python train.py --head_dim=128 --activation="squared_relu" --rope_base=500000.0 --parallel_block=false --init_std_up=0.0256 --lr=0.0125 --dataset="wikipedia_en"
MLP neurons of a small language model. Each row is named by its layer, matrix (down: output weights) and neuron, and shows model dimensions 144-239. Each number is 500 + 50 x the weight over its row's rms, rounded and kept within 0 to 999. Numbers have three digits each.
A block is one neuron, or neurons of one layer that tend to fire together. Before each block is what it responds to, as a language model described it from the Wikipedia text at the highest values.

Description: Boundary before new text. Closing parenthesis after birth–death dates in article openings (e.g. 1976), ahead of was/is, and line breaks after section headings or paragraphs.
L4.down563:552468652533526399536495511426619417569502461553483421467468542435447562558522473483484507530472414507509494590436435480522452535456455545555567450533497500609501472479592498581513568549459477466490505543423533488463477499537573457524499518482530486451627594498442551575547557533401550491

Description: Speech and judgment verbs. Endings of verbs of saying, believing or describing, often split mid-word, before a reported clause or object: belie-ved, describ-ed, s-aid, called; also "that" and "sing" in single.
L5.down95:490474512610513470516475522502553503488494497447401460448489525500486533586565555513609658549542499463443537539487403602521536533491474543566484587609449483488459481475462485484527482444452539484454511565556523423425515545456453446447487559499441508448558467514506516527547395486518537504
L5.down104:615497464423487566498444564541416515529510562465444503462547516536517582525497506450517535567562464451494454483491419521538582501412555508475480443480536517451491481485426476448542562526504483495543510439497514478457548563537496509494545435540440463556483518590512545480584505584555576591
L5.down222:506489434620537513506484561556501576435507501470500535585409479518532471591454476518575517528463488479477535392457491505484526458538506513531484360475467458444411431547503480464545535568500471501563437490433468447461529443456618407461446604510493579443626500505579578624510488508564542517
L5.down619:490551542545567422452483535544518536521498528624471498444461493492531512505529519455561583547540512538435439437606534512525469490475494531571529581510634583485516547520563487504561443457422542549551558580459539569571534463485687486496485561452557470459550536475547474412502460543475501415
L5.down733:534500597535478499457528442468529485441577515561539506487509525507418498398526463455563489561463469500434476508523442516563444416504559472493537502479490489462550444480460504534544457539338554566447595563459473551403510557477523458488642586465338563509613572496470533482492556540485462530
L5.down1002:549477499519661498496460432567580479559529568589399523424558466572547488467528506548504452542490467464450498470578499439485537420481505532467509451596528532502431459496488536568535480489507520551514479580548532509506538402566471462438414449501449446406453446525556531623501442592551501413
L5.down1181:601611489539508514506505581504544476517475534497412645514597530499488462533417527544489559511523549465540524437533453540549493411434514505486469465521477566490443506412521456553510534585437453595556518522471563536462576502523530404450536518595405483513606593520605631486501514545566500567
L5.down1207:542479550525525498455455545535643582545517484527423566516512512493547490616496465458533554496480542502507475427470430533515540458482451447521506559573374516481429518524636484406482534545391394536495552532492545423479476489488459396450461550546483523506544508498437606502509395607475510510

Description: Articles before nouns. Articles a and the, and possessive 's, just before a noun, often a building or place, e.g. "into a historical", "of the mosque", "CNN's".
L11.down65:561481518491454478510544531533537571511567549480419479474431478495584533476499432531437525482418554511439515562425474544588534551557510521515456389499525475535517478517511446443546552604570394514422519537571479475510597543455474510415505453488485451513431486521494515399504400498580431430
L11.down117:532482529474557582477571485472465436515465498555463480555416483517537417513476551561470506413487505522451475547395571471459439514465500504545476598491486525502523458514473516500575424539368530540445463594508544546571529561525534539407499450479585493499566539495467566449538483460501486474
L11.down148:503503476489525486520515411517510572491601427470496508451493571439473493532529437523514576427460625495496474496469522486596424534562464495476506496530541447453513476481519533497515490712519469450449484481464552552650486481503560473457517546486477507490510525481482539496348446521514496523
L11.down1134:403493547525444521574506535572514489531580530483433469424470504473512506480544445372490484512414506514424424588502489507357500504451454505496554492547445513590466466424541495504532560602500419434554513505438613538454421578549538517422456480492464532409500539566499491571512388462504517539
L11.down1237:477502482496541487569529395411468527552413544474520618453496478528483539479541518505516516546516458512547601447492469484500583448470449497499497485473502565506518472558485611527600495547461542477502507456583466497547433563533617539529514383524461499515500434534513430490519454564421536517
L11.down1328:564474478501539511404495525469593469448448395545647478482552451547615550498492530564570550531464534483559459454481518457596534531562447399498421600469481477422569467532477539508403549498544516535424523490433571493500522608518469558456427479494484379536490469529525504507477521508491598497
L11.down1337:489442474541514506422538454470501490462560535507439484466501419510499428493443441466514587433431398550503531507517621494564485431401451489598539562498490521524502524507564502473573573648575487435392528437479473490530575586509482590472499543529524528455563541448449532533400494524572521331
L11.down1520:452550442478547513449460460457480535447483577570537498501469449487479485606539482538582519513414465480517467500505470432463522542535603497375543478511510535536478632410510494475489584562381422536537523493516537509524517505415444457488524464611553419553576456515514603595487449569441457552

Description: Completions of attribution verbs. Word-ending pieces that complete speech or authorship verbs after a named person, as in wro|te that, arg|ues that, comment|ed that, accord|ing to; weaker on mid-word pieces of names like St|ev|en.
L4.down238:564514515534469428539469460508669575532498516527474505460475515542511477496392517520566535500464569557640514488419497528511547550544490516426510557510510565563462490486530509353536433473446437546524526513485440498445520493468562469485481564496416495497569483419477537446446472517426545507

Description: Article opening a named phrase. Fires on "the"/"The", usually after "of", "in" or "to", when it starts a title, name or fixed phrase (of the season, The Listener); weaker on mid-word pieces like att-em-pt and commas in lists.
L5.down31:523566488483512375527515446467506376556521479529472427475403559482444517482554587549521557481532431565531515467447542503580497448501489542584555475578471495505448514441572477480549538549519410503455425553529476573467563570550504495451508508477490602458557439578493495563497625541499451483
L5.down193:489544536558475499447487585432436476549478496551554581519529475556535568532539566462472523556477465467542463400408503468560471440427450536546548488583615488531420452558509568542426599533558530461549518461498566573487491512509504437436541514536579456560594533488500475527520466567579453556
L5.down338:513602493524518478537452431576556522472520542461428487602473496510460507501503481401512528504444503500498526465461571461535440423537425444555568490578516443512485522443431501515478469559527539529378418498491550481491508464459419505534474515527406531438449519517475541442557493554574522485
L5.down427:463534514539555546464445458529462495475515575482485479450514471490444469422516441530596517572461480444531534460543635442554460534526389462581553517529453448387498455520526605502557434426498498483561553464471357522547523525547440485518430506530519454532587513454552447550472475506562513503
L5.down792:469423439505459495438517430498344513530519532495495520525579541393501445548466509488542469564561412504490486476526483588476538522523529486546421466546508615538474397479481488475509479456522612558454492532507531552493471444602480477442540483490549483442441457543498530582559571487565518474
L5.down890:502578565512648549536531482496551488534444462507430472437558482547517469401370478556429516462508476554450562536480523529534551510506474516594518570547530563544475498493528483502584491515464488420597462509438461537513458504470541510554525475479510552558493534527480437553478574492532458454
L5.down1222:529475497519496583475485550420431608531470640547551490567470531553481582614561462423535505470444591448437514473472467461488403431425534525486464545511491498509535496483528604536487558392418535559472551458534508521542538464492485462412499461445467530410472559500451513532573469485573509487
L5.down1274:476555505499568531515474472564492421470499564523485441516457421467442502615512464560449602528489483502467507536554499503592467449606387484503509428535546516584495464526479502558501548512505524453557486556509483585519525563516530553433454458516519539494519495495390519479471538469458510506

Description: Paragraph-break newlines. Second line break of a blank line between paragraphs, before a heading or new sentence (== History, The, On); also the 1 in list numbers like 10.
L11.down383:565461642434490595507508550583440505530477473498443517449488472579523508604524495485480517380530522560435495422426458501481441522481452593587488444497460522573483449579499529569472450505527527490484484535515495487562470520427472531552587500441535536476479587515437534494585518499525516482
L11.down819:540420493499601611426534569495488551390574465488525497525451468427462533513486423480576493430555537480450499521472551486465409504478535548552427462563420596388509458516454477475426533522538486501539506512452456561433500453502556574552493540468654391488541543475561490459486471430540486536
L11.down849:514538598495481518532488544581528512499522529483482474554452542462450473508515452581494489442481447480478521519533505475462529516517473475566528391527542527494506431432460465477498506586390519481530573446553378436469560550464503546446532611517535525601512457452575508492414612465535418494
L11.down855:520514514461478493498400447412492494452515506530548565459445467535482487462557420528527463476490500452389525543416497518574520563402527605521522536502444517501417427568490513507502565561552435528578517521396472430518573563508492582509561438490467509586555487498420435509439542451561530528
L11.down1109:517495496610471487494553567536516556463526486442497554464529496485524524543491512506521422495481458494475474445489502532447551542489468478489454482502602489483573527528511457408405435540511480478472564518507496473518556570535493543585460509455571532446470431364485527502509569472608523433
L11.down1198:497499514474543468568519489481500470473485396464482514542422429529510533538492468540465473535447578524476478454482612491507563439507454542547579469558550494575448538609446536615551487582582438515526487543559486564563521403538529520478525412483496466503530459531531550524479445603496518442
L11.down1410:497408545569464489592555406503545522452515539543553475478534509495510459426492462468618530587507460437493538471532523418581435489536453445528530445496525411486382529562552419440345513500457455457501552411529473505466454483495614420518469554481376459521490523551400440452506387502529568506
L11.down1442:491516492440556489506501475548447533486528492576469511513519545561479477569442506547554451409463503472429465518510476534485520569457481451580488461550506449504417484556474486453521500637427447520468447603508500456561490438529447533597598508522561530493574483503534513493548424544468566481

Description: Clause-initial "the". The definite article "the/The" opening a new sentence or clause, after a period, line break, comma, or words like while and that.
L4.down1094:515533460556563549540460498488536462544443452483433416552509528451514520490422453539557469483445518489522455444444538566607458412496381481539560488440521545593492452464404538417577496550499489449504454496376621535517462569428567577458502561479425487528558590510500508507535471571468558610

Description: Inflectional ending of reporting verbs. Inflectional endings (-ed, -ing, -es) completing verbs of saying, deciding or knowing that take a clause or infinitive, e.g. argued, decides, claiming.
L11.down85:496459514433526482465544508397485483486539559489456522483423607494505524443521460567396523488468453534483471580485590517551504436507467617579503461541381501424544502440528513590543511524598447455468531576534547493496545520481522409524527550517561502484546483539542452553525492532643405541
L11.down121:558606492508422505478522632498489535598548475517466454493535474486442411426536510588551491535441497524514550478479435533510582490459467546519561444509578473552445416560539409526531479566569501428544521431503484482459486425533487522556474421539488419565445435541416473447508523503433428376
L11.down147:556500437587472454570482513601575550457568461471418455548424460487611416496506519539503518424425577566418491423498495539513415469433517499529482579525447426467535464469471473385476447517571444530555400529559453442435458529412482449496434604541556521507501394492507451538424498529429545434
L11.down352:551430428564547551533576458588540444585532562462469539528555504440450436494509422498464585518514406474546604540455498395564576501480441457444459444516452508569491479547416385489430513498479584540422532492435490425532468487527522495376578599543502484534548510517480539561419537477529464434
L11.down426:588507552603406517480458512467544488616504500587486476461555545520487560491511494541480493370408562396449443558431457543517471485472567483477485482450498545430497547557420431400555499478441411537537509516509622472508539543474481537451508507469517527474573484517540532477418435593527501572
L11.down959:505571409449462589503521514561489480490508477535478428501486433386539457487487520519517457608503494458529569459546475442466510506475546510497496518425505343431503451502519439529411560567532469556462514550450493445524494600504394529552543565457552538501408474490496504359478518457472500395
L11.down1035:507571564425519421542551524508466460470426544490490495559500505586598466565561508467567531493384474425483505502500540532531550499519434550416612496481464578510530521452503487535468552488443555546529503534504425505564496554485522524507430564482470484460562469504501510447567466452443594487
L11.down1048:439512548542537535428410491491495616464453505524375461584586541358480453541489547509528572449460471451500547500520490578540466493529487494602487573487408431524504513517510487416446509672428463431587449533571518448487511532567507441515506515509498581488477543452559496404460533532546498524

Description: Blank-line paragraph break. The second newline of a blank line in Wikipedia text, before a new paragraph, heading (==Awards==) or table, often right after table rows.
L5.down64:525533403447570550493448563500488591453539461570542476492573637456532545513540481500513417497388460589446535501432549531508540595503474547486419559548507481468514441471457489533492493562320443400469527515471477525512440556480544545473564574462541533544532568475421474417497560486451527476
L5.down248:530683553465624550488490568510513602506395529464519509443460465514499564491445458511490527460538503489403452418454464585536582532490514430579522536500474422497423476590508606468440475527522458569489511494493522445466532553426493517518449516391575536468550554481522523554528501580458503425
L5.down830:508384389491488475544477545535475538473524455550495512562532596509534436395554511565521393536458533487566513510455504493514535510463483540533461426544417443458512419562482441523506479536341503520456520554425524458497548466449493463480534540518523548527501572419540500458534424474514450487
L5.down1218:446486538536591443454607439503509490499598487456486456531492469408488543530603495581500463524502455467423525490490528476566543544433480555551540609574515483541483432427527420547521466530501494534522444463472590504476447520461477494529594546492489448573600470479498496522437506520457556580
L5.down1232:542557393546495588457585525605636568508456443505429468464563500430551593476433473510439487567545442421471562421456430525564551580522562506510482526615486532543572427548458540457539441394489478491530573448451608489498476473454559492441553553463500494515553536463454535504457482538541488469
L5.down1245:533544459579462495487488593478527402525454532524531404533507503460506580571481459594508469515390505491581504501434581515520547510479506455565640526473550522565547481551490520446460568570525483445431528545497540536470544454441558506486556419476592508545534633590467523519535438554499654533
L5.down1266:541533463462548505512449429479555492491498486435453562465465529464600584472465460496528533396431576470445531495409419498537470578481482501418463452485431482563497461490401467399556503462413513474476543604465474518514505510427498500501520476368494445549512577507443465475509466454457480610
L5.down1333:549535498521492512473437537512546571542542423591476503433486538489623546516427455524551492413492467525526485498420392495506537544578516602524495568570551534490488490554453560567507524486451459478488517524554586560621496502510555463436523498523469560455496521509534530482490501551529479489